MLP neurons of a small language model. Each row is named by its layer, matrix (gate and up: input weights; down: output weights) and neuron, and shows model dimensions 112-207. Each number is 500 + 40 x the weight over its row's rms, rounded and kept within 0 to 999. Numbers have three digits each. A neuron's up and down rows have the sign that makes its largest values positive.
After each neuron's rows, "fires on" lists the tokens most often at its 100 highest values on Wikipedia text that the model never trained on; "fires before" lists the tokens most often just after its 100 highest values on Wikipedia text that the model never trained on. A number after a token or word is its count.

L2.gate541:463510426541435495578479485447457486517488493505460472537391518461453445441427482457545516446442560421436485463551516461534525485490451512471467575535486496541504503446471540505491440483483502542507462464545518518484532471465479560474516445432549514548548511486532498489544515433522457519
L2.up541:541509398486587598464495516526494567527480483554521485454477486535493545519503468472427540526448509536544479464485563522502479511531550501504520541435434562461540474511476503537441562462564471508525514499501534493475522467561536497491539482537491501548472480428445492476529611510446469465
L2.down541:491453462430553509498519445504453447458492558466502508543497549483515550515530512481503518455529502453543570480528508496498498496492467520518474454495412501577490545413587594490487451522489435505519508470489537481491492403508500528459514485520465438505484524482515534519574548469478515519
fires on: " ===" 39, "===" 33, " ==" 15, "====" 7, "==" 6
fires before: "\n" 97

L4.gate339:483526511552453472504510512457517504493466466520468462476482581561454434471534434512525496517540479452519550502556547563440522553490527540453453513538464535476513427402507483570573553542493474568513498520490443485519584505522525480488573463495495513518489484495554457510473526459524494462
L4.up339:494544560436561589497534546527533511529485514543393467560504494529480460445407464509549521485517450461537474462480527471519477497501493472507519506490450523463467453506513490501560483487464548520495575489477602470556471472500486428513572505441486472485545522513512471559547501516535476549
L4.down339:480579431451464506482500441536451498560507472515485541579567541499486467476562495502570480487511447464491471476479549458401479496458496467451550511545506545526492523510476495522516527481447554565479517512473520494523538511497523545477515520515464482523540502513550472421481504435557505554
fires on: " /" 24, ";" 11, "-" 10, "N" 9, " Total" 6, " there" 5
fires before: " " 36, " (" 18, " |" 8, ":" 5, " were" 5

L8.gate958:476512478520442462499506510452537451464559483509463493501442463538471466454523585458505487470499508488541474538509467472453488520430534549437474481371508503465449475535500505528504450534518514547537479466529509520438512549568538470519568493544464525494544496530472571562488447542485578531
L8.up958:549555539510478576416539494515536529512518492554543484528484484480497482527515530531528482456474484530516539565510478469492533514531438537435530514414433487550516468560534483517454447501523477433445588487576515469407591514487510461492530375473479499542492456478526524497518415502454498477
L8.down958:537500481514508567474497471474478565507443495535467513501426568501525508435500591537447433476476555464485539437411425523525487501516535512418521479528453532451434530515528415432522507560486481500520529511454498496538528465444532478600512512466471494486517551483550471456524488533561533548
fires on: " No" 33, "C" 15, "A" 8, " v" 7, "D" 7
fires before: "." 73

L5.gate10:550476467494549417473504494548524561493533469498484514510395494511540495527482488537485509491494552505451482472521468469477460508622452564553460535432501498516470536461521520490473542522539516447466469517409405505457451573534458492497460516532477476494511458505446520442467555470465531552
L5.up10:496495466503503470441530561489562447512499493463557471506541610577447469535594512536489492466502520502395532505490492506538527474486575544543455516533442494496493536548569468497468549447514490451487482458500486543551516502448512534473491515522517429518403540458496500439516528499512561615
L5.down10:473495457514575532563513500452464492467506491553507516554436473475537537476423494464431519487473462476570457535471489480516508469476504477421485509476476559491545539559470590519456428536503505544479490517524540498456483395545471491494525448511515441437556469511552485512494471509521474464
fires on: "\n" 68, "\"" 10, ")" 6, " " 4
fires before: "-" 53, "\n" 15, " |" 4

L8.gate373:548570507513550474474533473506503546486549485476486412504544464518471471557453470533569498526504502460466469509491510460415528521437482534495466501554453489541421540549499463484522478452483474526461397524520506481547465497489508505496498512421473466513463563448469415525482475529495469603
L8.up373:502527532490577529523518474497525514444457521505470454462494484472442518486528564510480488438472528452553554466492483375455498533468424484502501524545547500538444473534519425513518500391509442518455510489507527472536396569506453470530547510527478521483448430451508479504440435501493469549
L8.down373:460360498470446477588518445555535477522512516449520533514511517510543470443513483481620492513487566529474515535475490550576453538391503470456477531503438524519387468490507509486494522564500508541496509483448484455536486514533444476568515537440486518492517477537503461515470569489538527520
fires on: " |" 37, ";" 12, " /" 10, " ISBN" 7, " version" 4
fires before: " " 73, "s" 7

L4.gate818:508475463526571605481510498541575514512491414577507539458438543579447509545506532475548429460470513493527526540410474511596540500444442521511461494529575540471550520475520558455512473515487489516507516476518479548535515519497528490461520380541505584441527442532516488518473434473471510524
L4.up818:485520496552491464551472499467488456491508536509502513545451507522546520517535485442502533590544497521490480532526516512489519454565495431507500512480515451497510558504496466545494544453497503527461506508388471494499581419563508531561560522453544524480564534546536511521475484541464486549
L4.down818:524545474531491445505500525476523474516524505461474577441513471504581545533484481525500526495493536508502523488464553534532485433491459496523504499467486447482476504453534547476475385479492509461408497529482476481498549484509480472452482487503451547560449389509510498507483493462530462428
fires on: "\n" 85, " north" 4
fires before: "\n" 32, "-" 23, "|" 14, " of" 6

L5.gate43:507524485486428512520452508498530416512520467439551539529541522541558538535505510540476503469489514547512543531472504469484451492539557491437509519488531503427468441432483469570471517494514509569551540552411511466519492530553442485516459531446474573446479536487483513531524447536500504484
L5.up43:476505509493481415441540509555487518538543455517489446510417477514494439528513507493504485548567457473523486492493511465448530537543587451508497493492525433535527453478519505491512472539514491504488461523467542524546495459480522522519492539519480558417492549465524471538448493492516521531
L5.down43:509455507454513518423575489477514567485454519549413459546534507523508523498559483541504447506460527460464464444476540485519500460520496472528482460504535455565521437408488554480538472515560493466448533477474480474459528442487526463453514468442530576517482505508537501496465546498506459523
fires on: " |" 23, " November" 15, " October" 10, " April" 9, " September" 8, " January" 7
fires before: " " 67, "\n" 4

L8.gate98:551520455490454523447605520425558508474538511510509485486427460545519529493524524522492465495509414519552511495536415411453523490516432498506458477483507519536499491476573482518517587550538480581532428562520476527461449471493482497404549466435519485504565392464511416501538500495497515559
L8.up98:481471537488505515444585479458520499487555555480512484435509429485563579463572475579490505494487483498483533558559410512451464456484493493565537508455487500574464508518515414477489495482533558559565480518495471478503505456498496560504508433503517477447499504449541423519537493544552507536
L8.down98:538525476517539516505423476492453584535496397528475542437467520541535454434582492494461485536422537494415531517436463545515502529532524435406531485434580484488537495523463478426542569536500545526549479503470554475434568470476462516556536555478478516518493422545560474557452496464479471452
fires on: "\n" 48, " At" 8, " |" 6, " said" 6
fires before: "-" 32, "\n" 22, " that" 9, " the" 7, " " 4

L5.gate323:504564543465495489515554463569456511453598578470442502488540519566563489488514456465536456501574517477515499504551448467526400550537500542469512456552527489471527499470499551509490513520477477481455525478508493499486542540487532546513522621485538523520504504463389513568521566486468483529
L5.up323:502520480464501436537493528572468460545494508447468566445529518518519504499479453489468473447517469457562420444534550474458496486448490442541558477459483561447498518473514532476487499502487524446495511566449482459491426427438514560488516479456515504522555479500549502503526490572528453569
L5.down323:540470472483515451504437471478485510473481476507382464430517491530508545510524517520499554470450475511513449558506566471554455524480563487489486460574487514535509523501481536526529485505513529510457488401479489473513467458497548504476512482474446509485577506483439461526534555475539523502
fires on: "2" 78, " of" 8, "sexual" 5
fires before: "0" 62, "8" 6

L4.gate258:453485518465504489462507489516485559419542489524520551468517536520398533483452439463515574493453490448444488559490440527484507464435487492461529529454488564457448457488455505517557489489458452514530401578438501536474457546511551526452563455561541489512456468439475449506491586568487495535
L4.up258:518480465535468497530463487467540505543525512471494505480523482551421451564490522487487501446482479465493500507524515458524424511539533554451568550528461533465556471502501542489526456380556525464474453544510494491465411552529497487546486443533532526508474438535514485533476555544453527436
L4.down258:501556482496534495536495462500523517594482502558485545526534536567513533453515541565578488451474503466426528525458551532558488480479507523479510470481487502487471502465476447524451525478452515436462504472539539486522390476498534503529556524415473508461467461560529573478457428492468446473
fires on: " |" 68, " /" 13, ";" 10
fires before: " " 73, " (" 13, "\n" 4

L2.gate930:500494531460493505493489519556480578464528484515497528499542523514594540423510568502553508520453526495496558460457535542465468462491431462516482529551530560543431470507449520563440578429456510477539470531525481492514575560514550450486535555508463523518480507489365521492499487508576564517
L2.up930:460507538500500488496570555579475479448469540454491492513528495510408464496515520437487493437529471522519463505513505402486495490578527480438535507479457502502491554527527501457487537551501501549520538487498513562515484511541515490534445545522512497522420570500495477536492466479482540534
L2.down930:531529447468590498485518444497466507447472544536465511461490431472494501527501456558564546515486521532532570424527503512493487499500417516512500501554447551513560487483555487503504483485470510445456455503484472485447490512621474559503478559467532545542459489496534461468513535464591472480
fires on: " November" 26, " February" 19, " April" 11, " June" 9, " May" 6
fires before: " " 87, "," 5

L8.gate69:443580572475529473467559532474504506412461497449447512497532495485455520526537500519537401496489502499532504537543494425518466574478483524537470602484452462613468590501558456480516427464464531476507538480461502476567596504491445453483567498477538497474452452475425525453533530533493451533
L8.up69:509516504482608512510550462612486464472532536459477536488551467486523603550535511471530501451529508570545523476510547493557446506570531577576497477440447466516473501468624434424513545479518613389473474514526514510465588486483516486492474478463390482454450545483466456465464466490510499511
L8.down69:511488509516549522450512450465533554542386505495501516617509535551482530510517476475526512526492523531425468522551547501495469536487509495469509513478473598513584458503513511537519498496496581563505443476522482541549443528504493459459581436474464555503507539482482481521512464518480512495
fires on: " " 56, "2" 8, ":" 8, "–" 6, " and" 4
fires before: "1" 21, "0" 14, "3" 11, "-" 10, " that" 7, "2" 7

L8.gate971:505474449418469446502488472511528494494508507473526426547447465494514459549471509484489541434516508537555483449478509460531600498510458425521450512541507457476529535504482526508492548461484536498454448484448467553560501520600475534504468460453496483488528450482483460429473482568519506492
L8.up971:516508467477519487531465526473487505438532490462550598489496469512522429507467533484460544524470527517549477430491493518509507477527468485448442506452527422599474649460433566473450469457500502546410585539453484517463479445471459493471482484582609491517527499553483514540503454537466455527
L8.down971:459490495468480536467536486529514527519471400515449560485503479487532547469421468368441521500441562517466524512494476508495425549486414499447501467569554507523564563492520510521478496543469435558466547500501493545466463493527469494454555486479496502505500461473491490511485501550480577530
fires on: "\n" 72, " " 12, "5" 5
fires before: "|" 64, "," 8, "\n" 5, "2" 4

L4.gate887:460548543422525540524487501501430507543501506459480585534555490512455445590458508421526490590506464496561473519514428521501406538405471468535515508524519487520469394449560546512466550500499510534497450497537464494452492454546526469467481526497499494474404447478467492489515499494411481467
L4.up887:450524495492556516453477503524525528487509490507430501524501432505398442530584469459449457432480512502567538486481513471514506511475527455492563519499502531509475541546424573464537521549490433401530380559450475518511434476484445580444560449481432564524473496479543526530533490572502497528
L4.down887:506505518521534512531553500522552504554481550534482438526493470492538533456536524511435495500504444465505458551430529502516475485475526436521546538503541470600468615541541452479481549462488539471474459487353448543494424437486446512473473512478531441470495535541462521530511490462534516502
fires on: " |" 26, "1" 14, "SR" 12, " It" 8, " of" 8
fires before: " " 44, " is" 6, "0" 4

L5.gate145:492464515482502464538492467527484460431497475477430438519501593511490555538466524580466512546431489446489508508517464528571523474540470509461527492471533422490457500538464491547530542504485536501468557552518534495424572564532530468575516445443432478513471479511511549426562500510486436489
L5.up145:500486525462505603454556586514528561555511524513522508521523539418504509472488442496432443481471483504513488589584433449499448488517486486447489474499528499553513463516509542459460498495466593497528485522495574516452509520467528539516450480474463538489538465434540554467462526529476532477
L5.down145:566541517539457478521580491521458518514457440521531453533496508526397456468435500463492526445521520493493530514476534520470485556501533545509570452482493504498488473500492528529508464543562503435485568490495549510492512480495510514497524482434528515440495520537497537507451488488455503490
fires on: "C" 24, "M" 14, "A" 7, "S" 6, "H" 5
fires before: "." 48, "L" 7, "T" 4

L2.gate759:497481443530548448414545494410469493545413556524494513544534491502602484506415548515492551456479423521486474445499524461422430513518498507534506479453451481516505496433494517605500501507523457451454506513496460492444499487552513501509463514506450521489505464493557495495463469567486480487
L2.up759:492466527452571508475468548564475481471431486512451460513507452521559535510509536462509509468493456544484479544508454521516491555546482481439481586494530480486536473447463541503518566460549472515576580442552539471489450523508501596456547471520498485522511550439461480432538544528528451456
L2.down759:484546494601509527449499470527567487459477479386561468538560533475484528495555493583469544457526493421532535486495485443499487481404518555484486461570492478518481550525595479499482452568501555475589531564476492515526491490458447488453520497537491562554456518484499544502490476485438522486
fires on: " ==" 65, "==" 21, "der" 6
fires before: "\n" 84

L4.gate264:462459413501426468507493414474478497519510542463557516479455563534472535466472565515425505546491503488535501516509447475494441473476522509505545473461477565535489512445580505556470535514496487560482473543506482580576505521536516511481510460488537528537527469420429522519493537465461594480
L4.up264:528513467520483458543454538479542550505411573507532506513473465486592497510569472441474457502488522442494535480472487542464478484504535597491511490532534442512524455419458461485418514499445577538593526584478493509472499593514543540542541538504465524489462467463513498599505556466509517444
L4.down264:431512464438484499483442621484491416528518457484532437535466503497515501539535531453477482533460457522544580520513428508483468461475488533529448559387566528517541544459529591516448465528462434497498506493502465479442572440472545476425507486482486522508485429475418518550542527539503548522
fires on: "==" 31, "===" 28, " ===" 21, " ==" 17
fires before: "\n" 100